Weights of a small GPT-style language model, trained from scratch on English Wikipedia.
Size: 10 layers, 8 heads of 64, vocabulary 15553.
Architecture: LayerNorm before each block, biases, tied embeddings.
Training: a variant of Adam for these matrices, 8805 steps.
MLP neurons of a small language model. Each row is named by its layer, matrix (down: output weights) and neuron, and shows model dimensions 389-452. Each number is 200 + 30 x the weight over its row's rms, rounded and kept within 0 to 999.
A block is one neuron, or neurons of one layer that tend to fire together. Before each block is what it responds to, as a language model described it from the Wikipedia text at the highest values.

Description: Temporal prepositions opening phrases
L7.down1044,184,182,210,165,199,192,195,164,285,194,258,272,240,230,196,205,230,163,199,186,215,194,147,213,174,216,130,181,239,199,180,167,219,187,180,199,215,222,210,161,204,190,214,244,189,154,224,237,120,162,153,192,142,164,211,152,180,173,258,193,149,214,222,188
L7.down1221,161,246,198,183,193,205,218,190,205,224,208,194,171,182,153,207,221,163,195,174,211,141,226,219,185,255,203,197,228,223,232,202,208,161,159,236,217,217,174,217,130,172,175,192,171,193,235,199,197,225,206,225,171,174,209,206,174,125,234,185,213,206,142,233
L7.down1407,190,144,183,207,172,214,147,178,193,188,211,186,207,206,153,251,184,166,240,135,215,242,190,192,172,241,255,163,183,196,218,231,230,256,258,172,176,194,202,185,246,182,191,223,198,242,215,187,192,205,181,259,181,217,234,206,223,184,225,203,207,162,197,239
L7.down1710,236,173,179,219,142,247,161,178,212,253,199,164,200,188,176,236,161,129,184,207,222,155,182,249,150,227,252,219,177,191,217,198,192,225,214,151,141,209,204,237,168,214,188,247,209,167,251,206,187,244,202,225,128,194,176,218,151,159,165,205,195,209,261,225

Description: Inside multiword proper names
L7.down331,198,231,171,226,267,189,278,206,229,152,228,180,217,213,167,241,180,191,170,221,269,184,242,165,190,217,167,180,245,180,226,172,171,213,138,207,246,239,164,234,203,181,172,232,194,190,222,229,173,153,249,148,211,210,168,196,193,207,170,189,175,175,173,167
L7.down408,176,181,168,178,164,176,189,164,193,242,160,182,199,147,222,177,193,163,196,190,187,183,192,181,205,200,179,239,182,254,189,175,198,271,181,226,209,157,159,208,249,180,170,155,194,183,260,210,244,192,194,182,205,217,181,175,192,248,228,136,201,174,197,232
L7.down442,148,169,210,250,118,226,184,215,217,217,216,146,218,172,225,180,162,199,199,203,187,197,192,223,148,185,190,209,169,187,179,199,207,161,248,189,175,214,192,245,208,208,227,205,192,162,181,195,181,213,206,196,193,264,205,227,179,216,230,174,185,205,182,183
L7.down1273,185,175,196,159,142,184,180,175,189,205,234,202,180,208,185,204,235,204,171,215,183,159,180,207,213,167,155,205,225,225,192,195,234,233,189,168,213,181,191,207,186,195,193,155,174,187,142,215,164,193,175,236,244,239,188,223,169,198,195,167,217,189,219,194

Description: Inside creative-work titles
L4.down1867,193,217,190,174,159,242,222,203,226,245,207,218,216,210,207,161,225,217,171,219,217,199,152,259,192,156,259,212,173,208,247,191,224,206,241,127,174,211,247,148,195,196,211,237,219,131,216,228,155,206,163,255,223,221,272,242,176,193,166,166,224,213,149,192

Description: Clause-linking conjunctions after clauses
L4.down1947,194,187,231,184,167,183,244,200,176,203,254,171,152,172,217,187,206,218,206,182,150,161,145,205,201,248,223,211,222,174,190,206,154,178,105,211,203,198,243,193,190,203,176,155,174,225,184,246,256,257,238,137,214,213,263,239,248,184,187,224,172,207,198,236

Description: Function words in titles
L3.down304,204,211,186,195,207,208,202,171,170,186,197,224,144,205,218,223,225,208,182,240,208,140,176,254,224,182,202,217,139,208,219,207,182,213,192,181,184,226,187,146,229,228,257,218,164,242,218,253,240,270,231,211,261,202,158,206,160,214,255,178,196,110,208,243
L3.down433,202,182,237,169,154,150,148,224,186,205,236,205,213,224,185,143,201,200,176,205,205,192,221,263,186,234,163,245,175,250,213,252,218,162,216,203,173,202,219,210,210,134,213,183,216,186,189,217,133,221,179,204,206,210,188,189,173,225,183,183,220,233,176,176
L3.down452,179,192,185,210,146,252,177,229,196,195,224,185,199,193,223,181,186,205,134,221,240,173,222,218,174,233,217,170,231,208,178,186,200,213,200,205,164,228,213,213,228,231,207,242,190,176,210,157,221,164,189,229,205,233,247,192,282,207,226,215,204,220,188,179
L3.down497,266,154,162,187,205,176,190,235,153,216,190,191,206,228,158,247,189,206,192,216,224,231,199,258,200,224,221,160,233,214,222,251,210,182,175,216,219,236,215,212,219,203,235,264,190,167,188,210,240,135,187,198,205,142,206,261,267,222,222,186,202,190,201,164
L3.down498,165,141,191,184,187,257,180,200,237,211,229,160,235,172,188,197,211,197,184,217,167,171,190,177,238,245,261,189,233,251,197,176,202,218,199,209,156,172,180,140,206,206,217,221,217,208,198,230,184,190,184,218,177,255,146,242,198,236,206,268,161,191,224,247
L3.down511,199,213,177,208,184,172,216,145,175,169,241,186,205,206,160,207,212,224,171,212,226,228,169,220,180,208,222,174,187,259,181,237,155,149,170,212,231,202,200,169,190,128,216,215,198,153,184,176,190,177,201,209,222,207,223,189,237,187,167,215,174,157,219,223
L3.down613,189,223,163,172,172,247,158,162,210,221,135,226,197,221,209,223,174,202,160,238,206,190,141,251,220,200,193,248,161,164,245,211,225,257,167,200,161,164,256,156,180,169,228,169,222,142,191,186,193,188,214,202,242,219,188,234,200,228,255,223,217,179,190,148
L3.down653,189,176,178,169,162,213,148,208,264,202,203,180,203,176,212,180,216,198,210,195,187,188,150,173,213,205,221,146,177,228,240,200,212,167,193,225,168,191,164,170,272,189,242,192,200,192,190,185,161,217,287,243,196,206,215,256,232,234,181,263,200,200,257,215
L3.down1012,223,140,202,161,175,164,179,220,278,218,240,195,174,254,232,202,213,213,157,233,165,191,183,152,187,206,173,212,160,185,207,184,256,166,213,148,184,267,278,157,209,165,252,183,181,193,186,227,211,170,179,226,243,199,212,220,162,191,200,200,226,288,210,155
L3.down1102,217,171,237,213,186,243,168,196,198,177,218,240,249,182,167,217,216,245,192,224,172,212,176,230,219,206,194,176,220,194,207,224,229,165,211,186,202,241,176,231,216,191,182,196,216,217,172,186,216,214,223,202,184,206,238,194,269,193,224,259,144,189,181,198
L3.down1179,185,159,172,190,219,191,287,233,175,194,238,179,230,205,221,207,173,129,173,204,195,218,201,166,199,232,139,175,180,200,144,255,179,179,180,182,181,209,142,189,203,129,212,166,184,144,191,182,211,149,200,170,236,228,176,173,174,222,232,160,226,191,199,237
L3.down1253,191,141,220,213,193,176,195,196,175,221,232,220,168,203,193,243,163,216,190,199,214,180,172,206,224,223,207,216,145,163,172,198,172,157,200,224,176,189,178,179,163,167,166,217,180,161,139,190,164,218,229,155,254,152,199,218,196,231,179,212,208,190,227,236
L3.down1345,210,195,189,206,167,220,177,266,205,148,198,185,177,166,202,214,156,164,206,199,172,146,180,222,183,239,151,229,241,189,215,237,193,157,148,176,184,196,158,268,204,221,245,216,208,213,217,251,160,189,244,171,190,163,165,171,122,204,188,204,181,213,150,171
L3.down1494,185,179,212,189,228,266,207,154,203,169,238,245,232,190,225,217,259,244,167,176,179,187,178,144,199,183,254,249,212,208,233,177,187,164,177,229,152,199,184,147,200,229,208,238,176,237,246,200,172,247,189,161,186,155,186,211,253,182,239,226,207,218,217,214
L3.down1526,162,214,265,241,228,181,153,147,137,197,199,222,184,221,218,222,237,187,196,206,181,168,164,219,198,269,212,123,149,180,187,201,222,155,228,164,222,158,221,175,215,213,215,181,185,168,173,158,234,203,194,223,214,227,224,234,176,195,191,216,184,173,193,223
L3.down1935,247,158,222,205,186,222,175,158,198,207,197,130,182,217,214,227,213,219,239,196,204,212,213,195,188,197,209,207,220,206,216,132,249,230,153,190,157,158,205,141,222,201,156,238,154,186,184,216,256,178,227,186,177,155,230,154,205,201,226,188,243,212,196,185